From a checkpoint of a small transformer trained on Wikipedia.
Size: 13 layers, width 160, 4 heads of 32 (1 for keys and values), MLP 640 SwiGLU, vocabulary 8192, 7.28M parameters.
Training: 428M tokens, 9390 steps.
MLP neurons of a small language model. Each row is named by its layer, matrix (gate and up: input weights; down: output weights) and neuron, and shows model dimensions 0-159. Each number is 128 + 24 x the weight over its row's rms, rounded and kept within 0 to 255. Numbers have three digits each. A neuron's up and down rows have the sign that makes its largest values positive.
After each neuron's rows, "fires on" lists the tokens most often at its 100 highest values on Wikipedia text that the model never trained on.

L9.gate180:129147105126157128103125088141134117092106108087139114146205102135149118117138092213166158085133129129135108096151109125206170116136138120110113097141150131146127157102123158112135140123102155117094114141098118140119149153173119126109111133121141117129113117152122118096089133114137119127136135119098113129136111150146161155155126129194126129147141135090126120122140125073120158119142140164177139184107134075137121115161139147136109120091147138140137131090114135094113105106130131
L9.up180:121167063121116098121146152112110162151138130110140096096124118162130141100128187178131133121105141080087135129141125157130137101118098114148146120096173119113138128139116110145126154077133124161126097188150147100160116111123098167048100118096125123168113122108133157115109110087133142136121116147087103129124092104150097145143148128146128133136166142121107100111168125181142159185138122158143129129128132127119163160124121104152156132115125118116126136113135127136148077114119121
L9.down180:108098094086153141106133106131088136114140116120091104121187114148132135133129102096106082126136103098135106126126140103153179152094135110102083094139141101127140147106118148160099122092107105109114093113126125138088168156135148120134122111091117085120099135162083132114112111126144144095107082138123097153125164124125154140166128150159161110159124128114068099158112131140141152127165156146099128106122165100154146165129129164115112112129146133086130122087130115118076134122089157
fires on: " and", " or"

L8.gate493:120124114113125112117088173149133156124128167120124092090135114121077124099134096135157126137126103119175126133134108168144204127131131120083115076106152087128150178131116108130112139111164163128097135102093083100154124129150114148111126143102135132097121165163127133144116144080125052121124121138106112157116124169138148152163115130150144131135134155120129106146128118142120155127118180115124122186132126136099145139120149097112129136104103077149114151127122127093151118113141072
L8.up493:094181128129111120110132119116076103168141095147146114150100130127120119106169100122119170126120114105105154130095145130107102134101126106111142140162124173144137118113116137142149142128058109107118107177155139105164097141109158170144098145115151077095132115071139135168126131137104160127108147141130127083145122119135135122149121088141126160124139153142132087140156132174115107147127074170163154122116107121132105128184088157146141103161150108098112124114123137129173137123097141
L8.down493:125092117138110118136165119135138154101131156119123106127143071128130141082114157177108125159138133122147120139187093143139103166109165167124100188109129081096134111123131114107107124114157147165163135110110080138144136105128116124128142112122111152125116119142113133070127131091153098142114101098108133170133131157184114122131136147083155098115174144099115123108119143094112148146133164099130128089108148127133137148095165104151109117122147107147137118101151125111070078161127107
fires on: " and", " to"

L2.gate567:120081094148101090112167130120126155119136160094141148093125125101130137081123114147146138129096085129097181089163143156133133155142144149163133149117166145127107164127122152117197126145109095162101149133118109178105136134166177172161138166102122110195116127131114168123113148164110138158110132129128143093125090148105105109141147131100089122113130162115112125114121149162096111128140148115090154128132144126105148153124110128109148084145131132113134148097147165142156138123134121
L2.up567:103118100125144064124167122123095130116097153107106142098143110098116102113142119164118136136131105143086150104156146134154141145107145125168089111116159153153093114133150167101165117123098098155112154121080125156115130098163179158123139172101141121149145128118095127107099153125139119123107090118128113110099104134064119122146143097158142113129085126131091112092147142108121141066116175118097137087122131142135173132135110126115159135161123120091122150089128147132157134101108163
L2.down567:147169159102137132134085125120145120124136091154146103151129118130135114186143153142100143102174177112141094161117097100111153125141131084115103105148078123113160080141147127154056107143120125079163098102130138086156096142088104109116119107153151146069143140129120108152135100071161115094122113119135133161118143124145144138114095132136147128159145124135104139140127106120174124132125101131162131118120104148163098102142124099127113168131132120151108106157123102115154104113103102
fires on: ".", " section", " direct", "lit", "view"

L3.gate544:131145106156117126132124130108147131119166139103084127097078129138118117114133152138145136096105141112119143162140156116195116125122113137133150134116177105113119178111166130145120104098116122087142150090150121099123149118119143135077134119144113104147124117185171089117105129082116144116158121109102130128109136136126136121152087144122113133139159105108121165148124076156140088121146143177099106124129176093096107094117162117175152149162100114124107131147170090138189114133106155
L3.up544:135104114119126112161118122129111209148098134131135143116119117159122170117095121084126160126139125184120112103109116053104097107138185118128135109118085096151164127125133130124107141137116123137141122135108105140118155057116171120105108154136071112107134094135141131110088135136133079132124141104113124103157156128157187128138116126129155149111104144187145113150124120102124124105105136136156157104145162124123122142125114087133142139176111085111116140167128107155135143153126130
L3.down544:119138125115124155101134107114148119134125172156095125121152078171134130141154123151150113141132123159139142092158097135093134124142153103137141125171192107107152106150113110135116148108161092135148119139129129149113127097131159135162142135131120093151159114128125159128116129133122065137088157134149077083168147142169125152167116132143100156136145128108171124155107176136136135127133171136138130194136138093113143125147114147107079128150137143118098120153083146157181178109142131
fires on: "g", "an", "uc", "ng", "c", "in"

L7.gate210:101137118145135098162095148099104073113137113137130125136126150123137122118162118136132100132140111108121118125124126154133179130162157126131142170142130143146140094158090135120101103152122064125162139162116102124149142118172141124128133149090121120148116107142100127124157106149137155159136159132110134162101122112158095087219135120120138095145126160108067162104120088117129164120113115102138123117094120134134107071091129119140158161096119102159158152131135119152171098098154149
L7.up210:111128140120130124128141087118095137085144120156153093111133147147148139110174144109120104124109128131108104125113154145109133153167156108151118125164102112139136146111108137162110123095131103070146122159099107133153117167119099123141116148094130110133104124081142106149124160097127124137191138181190110116159139126123160124096129112147156122130134131146194169167153117093152134156108158147136139127086127131105141126099173120111089103121146119108138112145158161131131162174131066
L7.down210:137164123141135143113146154116105118123111100118116100116142164123162114070103146146136082115099135098122190129173156138134098119127159120115173167089138168158108078130082128139111117126178170136149109133113133117119134096189142139138134095129161145110128113139111149119122098117104145167102099133087146082135123116125151105113125117151115148092153135087108119107131132126135174177144083119158160162134118107119119118167122136146155129137103131104166109136117114160134164133096149
fires on: " the", " at", ".", " of", "an", " |"

L10.gate265:132131143135103083098133102115115136110117090072196133141136090162083111170066118140127143119167142095165133107135114157114104127117139143128114170128134113141119134125108122127129114076072123152143147135128140110137126105098155128092122132132133153100145122105098098134104136145086131153120127121111114075127114153162192114143135085131144094118135111107089100142152125094108134105115113103149122124098146144104129120145126100140161112073110098108102108090151092116115175140134114
L10.up265:128131068127096151105114111097141146114143101105115134086126117103127155138139130121127128130133147121129083114131142108146134107120076186149127136130140145134096121082172123136156171123169136111123171126116085090097117098096132136125130108179119104130123138095119130103118109117124066140138124126153194131070109139161131152128113118144155152143179154101101137104090115119124089154128077131151130085096097163109101140130137126116146122139145112112125126123137071153119106146094148
L10.down265:167146129132096128102082118129136121156154129132098117105146079137120132122152109120134099125124127077145134095107147134144144087133112149112171114147145116145122177077150161107125128105118108174120142108122144074152149143118126120122115117085134134078144129132137083149174142135132118125140150113123123132132142121126163135110118150162140157143124120108149063095121153120123129090127088155141108113050121118098101122134113130132108092148133185133161127127141187163073124169131147
fires on: "\n", "  ", " Candidate"

L2.gate453:109141123114127135123093094131140112126107126100128116173123140160151129113125121085075142105112126130140130110117124126164106130092091109127137091135110119072147138117107110112112099123111130105082198129139148176169118128082125127118130156105140142140134163096146120148052156143128156151062139116122133162122148089156102151140122126132143166163139151119099145160102155151170131116136141074129115147111133144116101159150126095161095191112130100134127107122101133137152116143144130
L2.up453:164144138145136117108153154131074097134114113099148168097145102117181106091131121109081144133103121161091162164141102137163128134106102114156098136114133110122191141118166113093121111153136137099107132146138107110147109148130098134144101154153131102171113136112172107092150146123130150115134118136106151141118130120108122123154146112115102187145111140114131132174103107128169119131115142101148147091103148123132151096174119157119138125152140132090166080086072105162105136097139136
L2.down453:130147145117117103126121156149094133118119118096119165099105170065149118111105162120150150169140144198112159121135150144148123150131111104134128139147133165157112140121168107094117139113125094110157114108110118111108102139141094112120143126144123116171107118121119136130129113117104143162105110150140107104095120142137090122154137166140129152168155124098066089159090083172170134133111135199139125118117137084143132123120074161131137106128146112089154096103111157139103122114103132
fires on: "="

L2.gate115:145167110119140098139085173085136092104173146186123116154142133126166170137107120134183127173127127110168159141139125136130104123167100091094115127157121114154085118145132090174115114118148117132105129095148091150181121095103098115119120105118131094107151132105149098127114129119136138152137151126110153124144151096125187150087132178117131133143175102126148119119106132153096146143155136123153119140125114161121097141118151102158170103076123103130116146139138132121170119134131128
L2.up115:105105165118152102125109131080106090109123153142113144127117146128132139118101096113153120167133119107149142068121156118106136135123131132115143136089086108130128121110138121133131149076131121109134140145148114127152134088159141116116091091168111090155092168128159122106132151087136150064143085109110175116080127111098174126128157144156114129136146109121142082139135093160126120153160091123100171131134150103137118111123155095130155096080132127157120141146147106126180070121122130
L2.down115:102129181105143154128106141086090136098143175140117166102131083167153119095105150110153150157142139138119134081118159115110147110139131177146144120136073112113149150166141153112141126133127098075128145100131127090161163079121142115083098136119094103151161116122131128116132179128111163132154120105115129105110126090086134107116103133138131122128103118065125139148152144144145110145159079159123144148099133100131169113108155124128127102134123121174133128130161117147175133132099128
fires on: " mo", "qu", " •", "ng", "|", " field"

L10.gate597:085079058135108128104147152130120149150138078134106123149135093120114107092168132081122138175122132115139139113103108162132109132092139111114111099133109140136119117124133138128100149077145102119119133133087133150162162126155113131169113101139140123116149148123131112088153143118146113119098119128116131144151132103156124095140155163095179148109108174147130113160179126165156162103159106117129165157117169126120088141113129106148133096093121073132155161113104133082131147107131094
L10.up597:143108163090147123102124100133134171159145111133087142127141135090113149110114099110155125118114134166097141131115126167143130106071109111141126129142142118141085170123157111095128118144147104161102102141117059092119130164096131145111169099191107092135162138114102143138138113141141109122095131102137166173104127108141165132156150121133112142085131153138108078133099114113119123126148161150126151112112145139154127190121109101121112168118101102145124142124100068114117104159148117
L10.down597:144104186138106081085105154115134149164143133144135143136144159111100160108138157132128109152096124148133133123093111146161164117112132086118132165144141109165089126112123153142104153100133101114115123142145103127117108144141120097104162104151116134138132128117128105133145127143175117116112048111157145144146119114133196148167138105109084107128087148138146092137151146144172132114106094162117130137155130122188091132190122129130133127119124138144108113117109110099140121154191142
fires on: "\n"

L2.gate212:117094101118142150108093129086154137137138122165156094124173121108122153174115147146156129147117141132133132119069126094106120130106150115127130107150156106142126123131186087148108124127084112130157139151175122140123153120133134167101165103138138097088118104166112130161123148120109169191156163134091136093136144137146108120120129084104110088100118139107153108095137168123117104122159105121125129092148157102163128140121135123142179102099093120127084134141119105139146131076166128
L2.up212:105114130105105122129114096130149180104099146146157146133123171101132153143097126135083152131140140095160110105092161065113131140122120117141121135106125106108113126119140168118160117117104156122111159150151103149118134124103115161116170123108128098113135142143116114113127135157110142102176112100145161104125121121123135164085169120139128136121155127129115060061167109121134143153165067129125106131128164109116132110138170153125110084098124094154110147103163104112143128121159067
L2.down212:112097113115142118133113124114138150130103163180170128145170125093125141167117124149116117120135144129171128104072139079096124124150145139108146146168124108153122138099183146119136128127090155134099124134166114118132158138073125184137147116114162084097146138150091120133156175141084163132147133130108156110131115121128099138094148108109102117117150141134155085122123135099124115144158080137087081112117141124139136117134152158157178103099110125140126156112161123117148186109141103
fires on: "|", "-", " |"

L10.gate464:109152140132161110177120140094134098192139130109135115145162076133116091100117106108132155135147165100135109084135109117140154113116156098123106112104151123114115117134172150111138142144116142168158117141126103147135125097129142114071106129110152131162064122143133093106108125136131146110126116157110153146122153131087122068082120159132095120106122129189164129134121136102115149103165121145138117094103176121127127139105116195124134120138102134124145141160144093157088117093139130
L10.up464:150133137131120106148112115116160129178131146101124160146155104100172156126114151117105148122123165162131134107118112120108156114108076157109120172142116103125070135123098129101143166098132136132123141135149119121194113116155101141108159125125051116117066148139110148132127134145138096147126090096151172134124131132138080095151097130085101114155110147139139110130144137134144070122159140122138140067121151137148172139164117169146126107150146140114160090154117147135123121137117127
L10.down464:132119158120128129129146122147152128118154093110144143129091128201137122106102106116094119118133163116144157170133127129107120132089103110109135124109154115113122123166137134132118088143139095151136117101117105100127072147122102118139178106144095159144126105129095143144142120110126131096123177154137151182135077117123143146119137148148105137135145135124170158133128162111130169135093149081144150192137116179145119069122092122172110170111125104155112125115111122108115140094162075
fires on: " |", ":", ",", " (", " W"

L3.gate554:173117107148161138139106148142127131106147159131119127122134132115126092111149130134087100166111101138120076150135136138155112050141125145135106121150136114118100134097142105074120078111127086126141099118149143091127115122153156150100141148160125148113126160117172085156126126121180112115128172087118128139119115095130170095131107138137124088120123121144119186098134098154084192105094133157112140128118148152104101106131126133157109162126130110110105157112128108111154114169116165
L3.up554:157119109106158131114093105116132117161158136123105106087114083098129149131078147086169161086145109130132125150171174117110122091137136149122093157157137099123144137145142133140113070173125134134154131157135071108189122122161085115116119150131145098106117127127085148143106130132132113123129137089123123165125109116163108150136112137097114147094138141119154210134138097103116074115127127086127103098107145156126129114140150130139117118161131106153122100148139143112148097117104142
L3.down554:121115141161094158108172108176145137127182093157190125117153169099117132156132151103099111127123132106099144099091124168117160124131150105138143166149081105152109147080097138104101146096119114124140132097120152134057161103120136131172134100120119137120170094134121136137137091104163127087111086136157160085111127141073145093135138141145112107165106123143148118139131138157134164139080145126122121150156125119148117088124117134121105118139142138121154098123155130127137127112119110
fires on: "t", "al", "an", "s", "ic", "in"

L3.gate395:131109131118129118120140156116155131104122126161160100149128149135102137112153125148125103100139109126098123119112145093156099080092136125123167081099126107095145156122145109179099137105062108105101167131103088134123100145112123133120140090128145089083149122137119157143118140121105136147149156098098128129108115161141153124151158115060146146156079142138124119129094139155141139137157145160168117148148131084106117154108117157109120149097104141113082195128152119154104129130098084
L3.up395:132098123123156116104078128127158117146185144141140115148147137125122171123126127075100150136154127101119094159122129073139102142120109095139137104146143113110154104145122140166089117122197114112102147135168111155137124118121127206104083112130157140095154151128140139102100137102099111153147113116144140086129095150068119122133122145110121142072108169098184115104139144119113152124145112134136135146136152105146122137102133125155125115144091147108083118115127101138135111100146087
L3.down395:135125157135133142133127134110129118139127127119160108094099110102131123151162153128119139200097122081146169130097075116112140135126126146122129154131140121175098093113148116139120115125153120132122096083118144135179147127053130089120143136126133127183102149166094127122118130091111142125128149154154156124177104116118121121114145098152155079125127128085119144146138165140113116120142131150122129093109140100125133122126137100115163109129124129170123071107052118111143127068105099
fires on: " |", "rop", "10", "20", "12"

L10.gate321:159137069138088114108138130104128120097177129140136114120196135132125120159114145115130151110150130117154124147097138128144132150139104160180106143118121089130137130131105121160129119125176165135111123157141134129123117126120120084128143124158145137117139141153112112121116131152166084140125114164126127090103121121168080155148103155102183172128131136129139114167140123154112163177138100140141158103135105109110125110162124152087132175110144134083086121145138154145206146104118090
L10.up321:114127145098123111105100130140131110148137134142138120175115159144116098102086148114145100121168150153138121143052101120179142199098120104125078164148141134128137137142119153132115140098153121083094131099161167137093142120136112102156135076132152137152121092095106145116150138160130192110081154115121121132134131112113134095129126147187122145178177146142113162163122132156103149124106120113088120114114132120119124124142112114154097135127124115158151113119109118103114114097125156
L10.down321:129125099143099128129139137054104120126119187173104096111166160127108107130120145117128146114105121146130133121146131104127114077152142181124141150128133080131138138148127116125134146137119183156105141172146133158141114140108104121164155129140110126085139120091081143117074126108135112152138082145119108121089103111161085145127140136102145151122117132109156162129164114144182130126161109157161109114158131143106116098142139173075099163135156133105105100131154123126130107155124084
fires on: "=", " ="

L8.gate52:146157130149131111133110121105105108122123134139145111124136129142131116068128140147130102131131110130105110112133110103120113061155089063103104096135147101099150124142121109120079145125168128129127131137145116088122138101127109160112124081152123090168103115131123173142100105072147101152121115128076120127117131112165091179155104125175104132130110080116118106132140077115142143101134142153158197118147088092095115133127126107123119132131131139102147123123166101145135079134145157
L8.up52:113132130104137122134084116091117150100104170112181135104168140178112141113137081168136106119105036131119079060147131139117119141133128080136114132106150143115142127112097106133120123167164095143155118113096091130126149134130109142105121172121124118135095103101116143115129153164122143164095109131138146132092083115122119148133107110127113131151174170145107093118137108160138130130096111143118131174150128127111133160141144132125118123117137103105118179132153147092130097160140149
L8.down52:144089111109127118144177136135103126147109139165109165146097099069130091143163150075098144162174168147121127155133125144163138146115122166126115132145124107136102124152129157118143113113110170088143129140141104073128117128128115127145117137152127132127102148112137132128093067055120076097123089115095107114132154129152158140141130128163131133140101107146108110148152102093156119109149159156114135131144121122118159091104130143118117101100139139088135115108097101159115148092112075
fires on: " or", " and", " was", " is", " to"

L10.gate548:129129124150119103089133163115157159184135141109163158117115118115145124175111094112084136122124119141121130167136195116142111132138108133111081120135095148102121091123133101150128124109143152137135075115149125104117138145115112079117114113109137164100145111129122132163132166156092150182150148122143091155128140125137115116088148106104140107144094141140128120117101144174136106099141111095121064123130146108121101101099098137113094107160141104150093159160130089159081147128096093
L10.up548:145137116134115139101124096199149115151125153139093083136069115120117098129122136177096154123123145090124080162126137141163085141110132147106136126100136130135135146112156137146141095140162135111160086113096140120115125124100107124141139160132121156130105187126124129135150141121107111127166137159151099165075145131125131110149154184099129138160154133149143105137144106204132111169119118099142125121145114128133142162120096158103113125127109122124064077121144124126151102128114098
L10.down548:147143096149148131150163127151118148129105149130171142106116109139099096100114173155083124128169118132105092135119129143086084104125158121097154092130096151149144152140138110122127119125128149105152125120085158175131175109077129136119126131106115140156121120063135145159153169145110112127119057131155150147140108108160120088130153142101070114108156105123141133119101114140090113155144141118105135170137088125136157097142134105113133117169121071103110150165112127138145134141133125
fires on: " |", " (", "–", ";", "-", "s"

L10.gate86:122123140105149112132089104102126114105142114143112152132105130113166106118096158136131164128105084098110143137116125103131147161097110150107118120143145124102130102111131173121148131118128126138173136133139126137135144111117089137086170100154130124184160136147106082071122141135156175122098121154124163148117125123107120114089132104105133116111140179170100121217137110102121145086149104136154118160126120158166132088127168106161127162158128149085113122104140139117122085145122165
L10.up86:124141159131106122144079121159082143173152166151112144181152116125126166136137092114099117137130106122105162156160125129183120111095108128136107118111115116129139132144103125121119098148134164138134113125167116140112168105119111138152115138125104116110113179140153088106144075127126133135075087069131181089116124118133128125127137147105119075122139131122121095161173121120131138129159119111152132072100156108125148150134157117160061115113105104090124152099103128115117107105136137
L10.down86:085115175137109140127089160139108087125110126120141142130172125163118134122142174067110137174137118107133110164166153150162132145121159095131115129105149108100159117144109152129170110153139126137160132129120082132091130130130152133147154105171165144136128137122138121102162139091151147103140098121116117125100174136083122094093116091136125113103126144131070100093107141137170167143153129125140138148126150151126136107137112137162113140107112069094157149150072140138171126108132133
fires on: "\n", ":", " he", " ("

L8.gate539:142169152144122137140117140165139145190105133127137136138128138169108120123119088073132127123135144128113114143133146125160129130177125132144103087113109111134109113128125093134127102134112164123148114082145111140166146167135208123143146138122073121104119138161151162121129134134098121147087130095123164130127139138126129154148165105111170131108187170111150147130110142162115134095170161100063118135106142130134157089076159122113125108120122093104131102124168116124096147147109133
L8.up539:153127138116143150109128088158115159120140115133145122170100189128139121128141116102108126140101109109146150180119118152174122093151130156105120106161118125147110156154110089115073177085094116090126105134093119102103130173144170118147168129104135139130138113123133130108162155136130112110135130090137123136115133108109135185115138147123128117128153167134123146119118140081143162174129133119091172100107124109108120086201162107139117136123101124155150118177114161108143123123092140
L8.down539:147138163146153124161155125119156102139174133085152118120117117153111122161127107164125119094130172138134109116102137099170146108096185151107126115174132137144129082147127087137161128122077133131096132108160134102109158133166110097106128086113089107124151135100131124086164098162131155170123150150125177122124154125117125095133135135180119123089139112127142154090135062133113121160119090113165140159145146141136117128148138131145156125108190111145113116158138126160132139126149121
fires on: " their", " a", " his", " its", "s", "sa"

L3.gate131:161145093103104132071185141145152107133123170107123129138114132151120134146115143113131174127135143146135135175155134195123141091161102109119076137137090127099131152144122176102116080111102102140105123098121131110121155177152087112122179107157124145129111180133155098117170124160134121140122155096086113145125109131113128160125137137116077138146167106112116168139124091136144135134134119136128118119103102117099136113145165144156137110189127100089111141111145148122121132143107110
L3.up131:152095109143130148087115148125145121151116129139144155114105140119147081127170166134162079124108104158152126120076156116136131100090142114189078146116103074142138142146094134118119078160114131109141109140102092128138137138128137125117134099170122134140114111166141118122144123191121095121143164141119117143146141152117102101165107112110115163123147128092106140128144093185157108184134129119118137069125141080140131124133111149093134164141148097082107141119129117133152153115134138
L3.down131:136136180121113099122098137097140136169107105168119143125171160137146138147161115121105095154105119163128144115122159121115154143128121109148143091113130123105115111118145128118151165125131133092145107184105111134137093072112131140113112135130113120147167137099129150101117112099141155137143080107183144126145121121171146118130158141136147163101051137133135149132157172106090102122097125158122118143151106124135078111081084135081118146134093133098118127126163125108168117082162135
fires on: "s", "=", "ices", "r"

L7.gate437:152115134152133145155106108204147156152133061143094149146155118103068125137154152152128107100117133144127132113108118104140135128160121163194148122129127115084155107140116114123096161132168136132088070134079147137157151136083123129097118113093146110059108131126136116118098125124137135116159157116093113093145127106144177126156121123108142135109126149131132097126108148139154143121153136094133123102110100108109124109137125103153145155113193116156131148128123124099102155142140128
L7.up437:142125148136162152105099146131186105113097141142122108127160100113121145133129092126076092098076158138120101118123108075147109161131122102152096142107152134140140135085128107160112130125116147108096135100163121131109134129140124104180159112137107169128142128063136147110107112153129179124093101101129126160168134163114142135115146086146136146092118132174121112160127126117148104153147129093152164165128153081127120144140102148184092156123122122101127130108108148099151157127117157
L7.down437:133099141120112144098132165161138098071128122121132154142102147153140115132134110113134126130116103163157127110117149104127086134114125118161085153132105094153143132097170131105147148137088118101124115189159096131107092129095137125153145124141152128137144069086148139107112086130128110082066129106092118095134120133118085096156147138144119111107111159140140081128103104136159131134156135104160159072118171126156144104147160126119093130074116114105107130118139138157120165116147149
fires on: "te", "le", "di", "r", "=", "C"

L8.gate259:150130131106173134138090165135159153152133182192147127148160112150098111129072145190185137099119155131150132138126158134130088154121145118086134124149127102117125125122119132107113152107117117139151126119112124161103105110135137132121149162119103101142141115120106096159109132093110129124117155162110110205131139145089160119097134134111108131124100142109136101141140165115131130117118101126138094153140133150139124130114140158167151155084134115142085142091107083133200122109145103
L8.up259:120128125085144079126172113154128144130127156147120131134098111078123123147136166136123136090107138104164083168109137117123159125176155092078113124169130126120114131114119152133130131085141167099145122098107164137116116094105124151170133140127156089098148093156124198096155153133130114133162108135145125130108150104134117128108146182091141127134118107130106147147141129118139161121139113118124058151157145140128120121101132137180121127132144141118139167106117178102096134159159084
L8.down259:121117167189128145156150109124129126178136068151115150117171205136163139151170102080124142131119107129100121112152106152128155120139109179154131094092145143150104118133102142106088152142156111164134158122137081131143125166124140142103136139131112128142160125103127087137089121138128154130119163118131147152123127184138123164151148149156107115128124129129114137135148122132147119130146137124152156142115116119124091110169130085137189121105139161126116136107127085157175110109107166
fires on: "\n", "=", " been", " |", ":"

L10.gate143:120110083132095123162172170140095100124134116134098138107130122117127168145116145159122151090089120153137104113143132169170151126150160113110097107166117098140134104114126126172093112140129170161131130161130104144125146131120100149108140136096119111139093115131196141160164088167131130091137137133109106160092131155150148093180123120165077124172146121110134121148117100120078122159183111141158105152105127132151149095103149136135105107138161133135143152100108154108144121131118117
L10.up143:124099164146164158141146161140115109103190162110109147134116108164129156140109105133131131140108135127131100100131079159153149101121094107146145165118121084123178144098090138174135115178146111160146120149125145099122167157155126095097129120120101149118115109113124165123111141091121105118125113163118111153147107146161115114129123118157108129171151134167105133110168137109113138181177163123154129133162141115085099099124148114126154113123133085107145106087129129152125128112181162
L10.down143:151079140101154130127118119121133112179101083104119139092109136140122123139113100102117101137117126152130132172131134130140147088139149130133120125102120113076111111115163131096129131078121136079083123073116118135138100080091135160118105138123142133109139149131079100163149133119096131131132151129141144094105176126109153148124120132166156135105117151123110090131141138147141167093079121131073201150090109138163137167125110128126148123150127146127152169152115147128083134152150099
fires on: " and", " of"

L8.gate56:121184133159152131111109126149147112141169161114128115111139080102118114176116144167112148093135124128105058125110127153144169143136087127138163133127116130130134142086124111110182104091144138099143151121123077115174105146133117142078154126142134100139094095122136143162135150167150117178130148138079100143155140101120143155156145134131126138126163167120126101099099144156175087121133113120137092126079162131145109161072112121156135136119117104126111119143137145120121128128122103
L8.up56:143168137178131119155093122106096143096097126101106113108144145162142126099154119178139128102114161100118109131113137152107119117156140158106194080128104114159127194163104123123158093086129098154135119129100142099095179150101118122101157130119143141133120141131145139166107133152126105134151105140121098110151183092118136155125083175130164176110135102115138101154173162116145110128136159164122126113119148107138098154107107127123122108136107096106122136086143115133122130115118145
L8.down56:114130112109168114141113126166146105133135138117141110128146129074119113134136166124118133101148077111153115124102118139185126099152110090114136124150118119140141118089126141114162112129103156111131118113153115135156112154151132147101117080085141116135118083169138143159125117118137136129120136109116051150130145095119113140130103114178132084124167158081134103130120110172135075112122111116101133134081145139177119129121100147151077129145138118144104142081119171073137110133080101
fires on: " to", "-", " than", " over", "ief", "–"

L2.gate67:159117110137082116143149141158105101111086141121075133128157117139086107118130121130132110121117174131133104128131103105156146130160126115139093139134131120128158114108112110135064159115153117132122127147128095125152166139108129153195149147127172176103137154076086100095131133170118084119155136167112122111114148127145115117143085178157142142167142150115115113151134138128106141142166130131120099112134132157150157146169110126110137182106116066087102119133159137126120137153122163
L2.up67:152112135187130139084141124117089118170075117130116142115137104108116139107135114130152092113105131121136157151139128164132147147096151118171105136097140135101167173123105110109152134131185158138122147070180102139165139134142106134121132119172147144090162144123157121131161116161073127085118115154120161108139173164121105156118100144131123150132131124138101087182109087085137124143101127085099138143113160122139140151144150131112111119126146119073104140115131113153125126110125140
L2.down67:054150134123109111154113144124131140097155139099149146106119191146149128128134147131109122162138133143119143102088145139142149115176130165116170166116095164177091091117130135120120115127069101119148100169110168128127085150132146162115114146087091110157093111119126127125109143069172128176162160135143076139109120103126148110168171117128113127125143126134109146091124162163103117137101116130131115126130101140124099127124113160116146131143107132139158113143130149110164094129129141
fires on: "=", "b"

L9.gate297:123131115167113131153097136130121126142141146133121144129159134093102114162103166130112156118140163115117135095139144137102141142157133165094131129089077147177158143126091121122180122139111134107150058087089147119108116112108119121117158122153130125117144115071156094126117171161129158139152130085124105087158133123126133114093155102104148087146092162142117121095111126095124117118116110135146145122109144118110091166107093107149119115120130126151111053104130145071110097131106121
L9.up297:149193170116105122128129103149086103099154144134118121158116169124153119099114184173146127122064094115168134100150134116139117131152136102129154085128098133123116139119117129117152078122134091116168148150132130129153119110131139100129179123138128180146098130097131138149130141110129158150110137083074110169096074118085083111127098106134150136139154148123085141147107157113137122105119116141107137142137116107146109154138125093076122097111122133146143119125081146138122119094119118
L9.down297:096120139085134144139073107121116130129115144150148133100150143131159125164140138155141099155134096122125141128128088146099083132134151181103152093121144127117155122155166146083149184094103125096135195148131136152131149083136091091112113147156123154119118123114130144106134130088120112178073153100154153101120120128145105126120114084173142123143140115123114189143113149125144182109112135126124122133166125087132107110124150115141158144186101117131134120148140141132102104134148101
fires on: "-", "aged", " over", " career", "Career", " he"

L7.gate8:178144113125154098078093141110128127093142098095151151081140155103121141170138136132114097139116122092091161129085120138133136166113133144098128104139131155123145102098120124136077115116145120130123121146139163138113132121103121076125122136164086148114139130082148148128136110161135126109141164134139123145091151112136145129155136144096123171106089157105097130148110119096121181135067150124099176117127137177144100131123143131078123137176117088127110140159157154162116111147148092
L7.up8:171155143103126143119104134129138108113156120097118106113094105151128124147148141119127122092156153114137100137137116141133093102122117120104131123106119094143111143111092115128156111132107114129113103121110145056181082110137104121143105152115139117136163166171129133097160165131127117098150108087085158138138160096110095107149115167171130188119148075150156159124138146178131142148120129108130131088139135132171185129111108141141201137146104105146114136132098123123127125112112168
L7.down8:140101124176073088171133135104128066129147090105114168119091163135151125140133117091125140112150164125133129117147128109126106109114104090140181105125136117133109109128162132152112120127159142170127129170139117144118108146137101114090148166142124072122154126081129117116084154109134130138154164167110204124151098148112124149153130133140123128152097148139122092121127135106140122125110125136095125130119085122108153167143099135130152096153073127099123148156115157107136163097120156
fires on: "s", " children", " bands"